MLP neurons of a small language model. Each row is named by its layer, matrix (up: input weights) and neuron, and shows model dimensions 80-175. Each number is 500 + 50 x the weight over its row's rms, rounded and kept within 0 to 999. Numbers have three digits each.
Before each neuron's rows, "fires after" lists the tokens most often just before its 100 highest values on Wikipedia text that the model never trained on. A number after a token or word is its count.

fires after: " s" 20, " S" 17, "S" 10, " es" 6
L10.up521:612497526579454552459499482559448560457476522409488539470564518463486536551448491515556481508461515553438499454530526550606469506513445516471500374475427465598498468502548617504513475426482520402489550464500460633567606495492419545423526454504577461514518445465560574585500511520535522504

fires after: "\n" 35, " |" 27, "==" 5, " ==" 4, " ===" 4
L2.up22:490472475508440509533470542470455477484580466487475494502501456558457418428477501485464579423590448481475599512465522505522529465522550448428523518513506526555435463379496385520462471566466502500540516568572432550505520580510534484540576574421511536454599378463470466438425458549504445442

fires after: " |" 27, "." 23, "-" 5, "\n" 4
L17.up187:511504415491530429531566527491446447481547415484647431599500541606600522470470452555429527526509506422510492520558607464538519408411489504527467442442547538501473584468541485455525532493434401493533528506587508438530490527411542515557499487511522505473535480538468528563478474518544526468

fires after: " the" 15, " (19" 9, "-" 8, " 194" 8, "|" 7, " 196" 7
L10.up168:538526515533480454546507471565511523505454495518657531463591514455534488527526590468453526420460514500439607430450489481440437504539436500504570462594536536447539458466518489528521538599548430543406424562490654382501515496502497475500412430530472470499547480567533498462529508494549538450

fires after: "\n" 43, "===" 10, " \"" 10, "==" 8, " (" 7, " (U" 5
L10.up206:465574520492546461491543585516560502500450481452431521454426487479596580593426391490553566552452473562599502458422586469589483511526452482457473532539467571465475526430487577473497467503500433531540454554508507488586586520504519428515484578435572448490469505604521485505477494477458505476

fires after: " =" 28, "==" 25, " ==" 6, " month" 5, " life" 4
L13.up718:462498482521496611569429541545528472472482510453540436466500418564428558482557505566443409393483536415488469521460544524492505476476483519497560478499481467565571505485419471503511509523473478535416457519430481507482438509495511496384572545461503490530498343552526450512494440535499488447

fires after: "|" 28, " |" 27, " Que" 8, " al" 5
L17.up323:458509576469494502524509553404450591587482552457496477477530496447415496569486512483487436503445514527508503617503572580514575487490579451520498455406514508480506505525538507537538616544522538492502384465421488529449488493416619476525504458466549452479513531502564457551704515464456525557

fires after: "uz" 31, "i" 5, " recogn" 4, " Y" 4, "or" 4, "an" 4
L2.up439:501440477580500407487466471489556451478535457441480476508437368522475547486507552532579524573509511544454469494531474478317577525529503580552508486514509503575525504508436437563520518459544571479524507477521554571490543582470534468527464450552458493515417501439541505481438495532439553545

fires after: "\n" 55, "d" 6, " D" 5
L13.up204:499522518416438457524478446450505555397473555509473578513466478497510467556394510549563528517522435519495498450550581575468488458492498585426507499549507593532513464579502553549339490493436509522479518438475458387533360514484402481514530606534475558480385570517451508531484589512493469485

fires after: "|" 54, "\n" 19, "-" 16
L5.up262:501499436406433449521560440520588455546523517489411484441474461494475449526582468478570511527498456487517500501492498438618506447461517670468545428503481506605436455465445497528530368566481554500474546472571320538477297505485503450433486496526565529523485405465484594434466525446483505512

fires after: " b" 20, " B" 13, " p" 7, " start" 6, "th" 5, " end" 4
L12.up173:416574448503532568415512466526591503541501499445456488508455570405548614389532509583421589413505512567486428504562456522569474549476494477506474405589479495477495404558478544526535506549492484484456533523511459552490603567401421496533465449628554494479497430497459491527510527503490490457

fires after: " w" 21, " W" 20, "h" 5, "W" 4, " 0" 4, "w" 4
L12.up637:519488538556543416529507585528409543476629537481552513560491525468488541502533634493511459500400478494543452573546524540526489527473567563401458518500517436505472478507422524492580536504487537469503413514500432512522494453501550542534538475572396478521477470605460465546515456420512556482

fires after: "\n" 50
L13.up752:517465543492577477537472494531498526496560589447486424521560507489614486490431518570503462457548445516541575507460609553560370500433417460475536506407465562621531530522431537401499514551481476488535509460464572411488491602410592431519493503549470573520443496446424507492539495519446598394

fires after: "\n" 35, " the" 19, " M" 11, " m" 9, " C" 4, " N" 4
L9.up709:501518563444618397461459514452485386530308501492513475543478524452586553420473490459466533471493474457505494451522563529516426571499493549527424446628493526522519613484608521382492585508424529516577465562482523510549487535599407542475491509464537557501442447546510558406473542378477486477

fires after: " 4" 16, " 2" 11, " 3" 10, " 5" 7, " 1" 6, " 10" 5
L15.up432:419578547543572453507478518436506429523442630434479502470496544534384476534463523444536493443431458568495596495489450449495438525527489585489498518504493575422410507462441571580582496481491440476544451417572414493458488469500508525463483490487433482494426484529464572499533529441394473534

fires after: "\n" 27, " \"" 9, " (" 9, " +" 6
L8.up245:576578446388572536477512503464544566484506481502459561441492489357524450442491503437496552523483557466513489522493509467484524463499503450533534514562562534480326460417605461486445461473467457500442435432468548471482508474525579455444566372486465472445568506479506537422529466463504525515

fires after: "|" 43, " (19" 9, " (198" 4, " In" 4, " in" 4, " 197" 4
L17.up64:540541406517493508500494396497508617526476557565517521543609600491441482589492506490419580494471582535437501428480517496590506479477449459533556473502498484463521433439588560440489520532510387530474483583431522485590478580525563454469540503559519531617447548501509452466407524517553558524

fires after: " the" 14, " comm" 13, " in" 7, " In" 7, " Comm" 7, " a" 4
L8.up375:516501437517552440490490487547506521540564506506555597534468541449567487570457524620533458476469622513447590552497466523468436511471487507515580499521446548431556498453600574495454525501532476570517519503507503436439473592498472468443504539518500514550514547521602544566536548533462574481

fires after: " P" 27, "p" 8, " dep" 6, " C" 4, " s" 4, " Comp" 4
L12.up418:503503530531468524516511476460490472433548525512532495484619599595520540536366515475443492529435488476533425460591548531457410543520494497492535538572521461513388485482471454502455444429476572456450509581480506511559510524503540538531503532545494541525409397562488475472422509484413451471

fires after: " |" 33, "|" 12, "\n" 8, " Eastern" 5, "," 4
L5.up402:580594444468554395478516440566439424561452451529497517492514470526487443483485429531580491438498462469525469447451442502520477551427451541513512485505560479527457436557474578569495461500410610483451510502509388505399451421521467500527430498412491515640493498476517537468525501452460458531

fires after: " (w" 18, "W" 14, " b" 6, " B" 5, " k" 4, "H" 4
L12.up312:491484457565408427431532475531510500561487522404511508473479455499501487441443449470540460532469545390475445537536466484536515437436471482494529543545547571508430539593462465505454418539577489493519497496498490520544422407433574416497462399570621601574505364485448559462428598548500535485

fires after: "d" 24, "ad" 10, "id" 6, "ar" 6, "b" 5, "r" 5
L13.up401:466586509583484455486590401464491526475510479561503471502549534441609576517497550514428350449434483550479592523550581478462534517521432429434491550505323556474418573519451489503500517548431567539475504446578438529532507512502487545553466450529477559507456504442553553546450495475497501430

fires after: " |" 77
L15.up666:477600478510412445514545472541538461448509452495578545546456481481496548521469392497489571525555447524628526480558475568551382454441468387549522467551419519403443470525503505545513509429461539459426479513478451568427467472401433398546427483516504554480504461578500618498472535499510524476

fires after: " K" 17, " T" 13, " t" 12, " Z" 9, " the" 8, " S" 5
L9.up596:481493485486523447505530573543404538434451397494624471502596482485450434541511467459554462475463526492434464483557461616458474579584517522511491492448511553444530590504527500515484474441522421447474497572449475438498404543451470539593425526506437579518538525572433545424358442493474458581

fires after: "\n" 80
L13.up127:442551518608571547532451561467470386441564435537513425536562548486563522531420487463530518461469540500542474430468556527542491432431459504534518429522553484640486518515492522488556488502410477514436458517487504525467567528449504424566549431489521526570505459545442448454445470525438534433

fires after: " P" 21, " L" 14, " p" 11, " C" 5, "P" 4, "us" 4
L13.up82:460478485496463500585529550484560390491538560490527473431642563426475536478489592492503536449423474467553435440462574532565559477532415465583522514509527607471531493570514499525342403569402420407477504550523515510467517467476456524511516502532441504424526495505489508509408483455403511471

fires after: "\n" 34, " \"" 11, " (" 7, " syn" 4, "ces" 4
L6.up48:498498555506555477414551512485482515411525399542419568513393526545535514444540491565466521464557503487551476467418509573537577490591504463508547464460478518491551468466461524489513435560490525533574462513490523603506546553462562415481551505460480523640458562506494448521543554445507533537

fires after: " H" 18, "w" 16, " W" 9, "St" 6, " Step" 6
L9.up725:449490570557501483510408484452516489536580526451552534503467463549480487420395559509548548457514550399386495521528444506531505511494507575477464466437447447422436578483468465515500530486493488515534503557464490538556570560424483513545653494498452506495525485579468490411464401487590539568

fires after: " |" 25, "-" 21, "\n" 9, "er" 4, " by" 4
L15.up386:485578462500469510541501482513543432532582538371567586555457524488469617528483523515506507437545536490580575519435550467478448545510459472457527556475496484476496508437512447555491484615498482460476496505429533417549617553420505464489442511540475486484481354520505364538549502546506510457

fires after: " M" 25, " m" 17, " B" 12, " fe" 6, "m" 4, " b" 4
L9.up446:429534509449492385482629516494549456483499520473441449541533464435592527444480480495505523481501549498473498447535465450544378514420436514520523535542464520455452582552439529451518596520484514500555502479539522516460528417451467549561514514455604544473544422519420472542498518521468558494

fires after: "|" 42, " |" 11, "\n" 9, "." 9
L5.up527:514507433501434537518497470490397443584388514519509600537441424535463476518504395474523472523527386482507529532464382469535477492454517604498520522405506495591474506556457497518526521540457534490437465536481395510479369516493487517457449494498416517557632454490494506462526560478507482495

fires after: " K" 17, " H" 11, " S" 10, " N" 9, "P" 7, " P" 6
L10.up4:475538522520563418472450563469398454468504461487490530556508473567517493578471448439453477433482504565560469477518394488383493519508524675481481545549576558529462482472395472485414513507496460443433529462516474476495511498500489454567467489586502562589580499493507450427518482514487562471

fires after: "\n" 56, " S" 6, "S" 5, " en" 5, " A" 4
L10.up324:452539548497515512480510565546516439436431488522489585566600527363533554458511464519457598548510500440435442488484411388629505423443488433456500527475495416467507539458587527457463473454503495455479573436562512571510547415456538535527527450471517508513435419536539459590470524602509457485

fires after: "\n" 23, " (" 17, "A" 7, "E" 5
L8.up181:470531473393455548480499553437479530572489543544488601469411545469415478511533481542559543546486522517435459508486519467470519546508505539501462494451493499542412459459569390456431418434563376532567424399508513541461545511432526556563587565461408542475481438552483533503553480467460491464

fires after: "\n" 58
L2.up423:546528517478415568471497498473523432503482512567503554401477539514498420520443507429488461459490484514461563493466537653575487498490524601413461488482519560451571490582582530483433456539487476411580507542573416522530523525568524485540547562397490571494563521526431473468465491520502545391

fires after: "\n" 26, " (" 10, " wh" 8, "n" 6, "-" 5, " co" 5
L12.up470:562500501490506531503544495502556504524518528524523614520507558399415446494495634472459493504497466415564567603435519556514586442486548547465432546455523494554494544557473495467388436483482538419527464545591507552486448454581587527496459473483470542473459498521560562488514416559430466493

fires after: " |" 41, "|" 19, "\n" 9, "-" 4
L10.up583:478512440493566482568505498557543490517489530432621449464395470482515465521416526457554466551624638525469536538491535464481500447479534493537475477542493486549560492520475506541517473482473397536471546471522483502442498473436564425480553505632541484448510428514383423437554548450451487458

fires after: "-" 42, " |" 27
L15.up497:476493481566538480551541499484584526586479508569554441527429437537485520467489500456515531517369497492428505548521519511533354568546467471528481618498489485560487538606476509544471516525547488517584562515390410529467604528471439466471489543580463516467510383558472473459575473546532539454

fires after: " Z" 14, " L" 12, " R" 9, " Al" 7, "Z" 6, " al" 4
L9.up45:496490466595505545580422465461519516480469572499490550486476430445388500596540478457556497478505459545519544460575474563514550501588457525464409487551539519513553500528562475452527440495509437475486536432529457498556471556424447539413462454464526497461458572556497513484434540487460518567

fires after: " |" 30, "|" 25, "-" 5, ";" 5, "\n" 4
L5.up393:514515434455500468430524441425565376490471517480540488427599431530498420571517483453529544485524511511554510500503453460505465453489560572503479536477405552552489437498388505482543380536560558527451452476528439516424348480513467551384511455554481501496522475452498602455410565430578435399

fires after: " |" 46, ":" 5
L16.up467:528528467509460527512546557507544440430461416484524582469517543558539472558455437447525438413566501464486525592529505564459468510535483544633513464564495487408362490510491559606518485495505504527511433516500470536453383519513501410484453492411474568471516516438472497532491481539473526495

fires after: "\n" 70, " em" 5, " mat" 5
L9.up335:561497564564494524481461547488508424448479488454560438480524464497575375483453480495530605513566555496463593529534555427573565459520456439513472476558432533507500413552512611541586491523501509452424515472516590433415500525414442459479448560500463561581543564568552495496441471483513440396

fires after: " M" 37, " m" 13, " es" 7, "M" 6, " D" 6, "m" 4
L10.up182:458448448534450506538457472477485477530462506375526565399603484462587584447466450443508440488588500438505543516592554457482438549479455468484515524450457549505559503504492477415485556507436493526477540498464502535589483499540427623409512450482495510557441463531547543532443521521406507369

fires after: " 0" 21, " sp" 15, " 1" 10, " Apps" 8, " h" 7, " 2" 5
L10.up198:521466525489472518568456529604569504496526539451472478427528470601427516436552494441480578468464383487476620562415467579587458447451469545514501582532502525554506510493519492514621425563512541556477477494490461410445419493518414447464488609415518548469417487490359453428466485456439464538

fires after: " Z" 38, "Z" 12, "z" 10, "l" 8, " al" 7, "c" 5
L13.up463:504452485505448444529485574400529472434413509430523428474451437574468505520502553506438502508492383496573506477576467537490537439417407471526408448521469568434497446557553492483522469491601551570509576427507410519509507467528474581543448405548544554408443584451480556452528497447469456433

fires after: " D" 27, "d" 14, " T" 10, "end" 7, "T" 5, "ad" 4
L9.up29:550475409549407526614539457501601427537461495539530542432464532494586539461542599441474453436439518488516555469517519493451502481481428442474444539518405489394462525494469497482550482532401569503344510598459426449628511582497432585541461449486506587484429514470544607593539461471508409503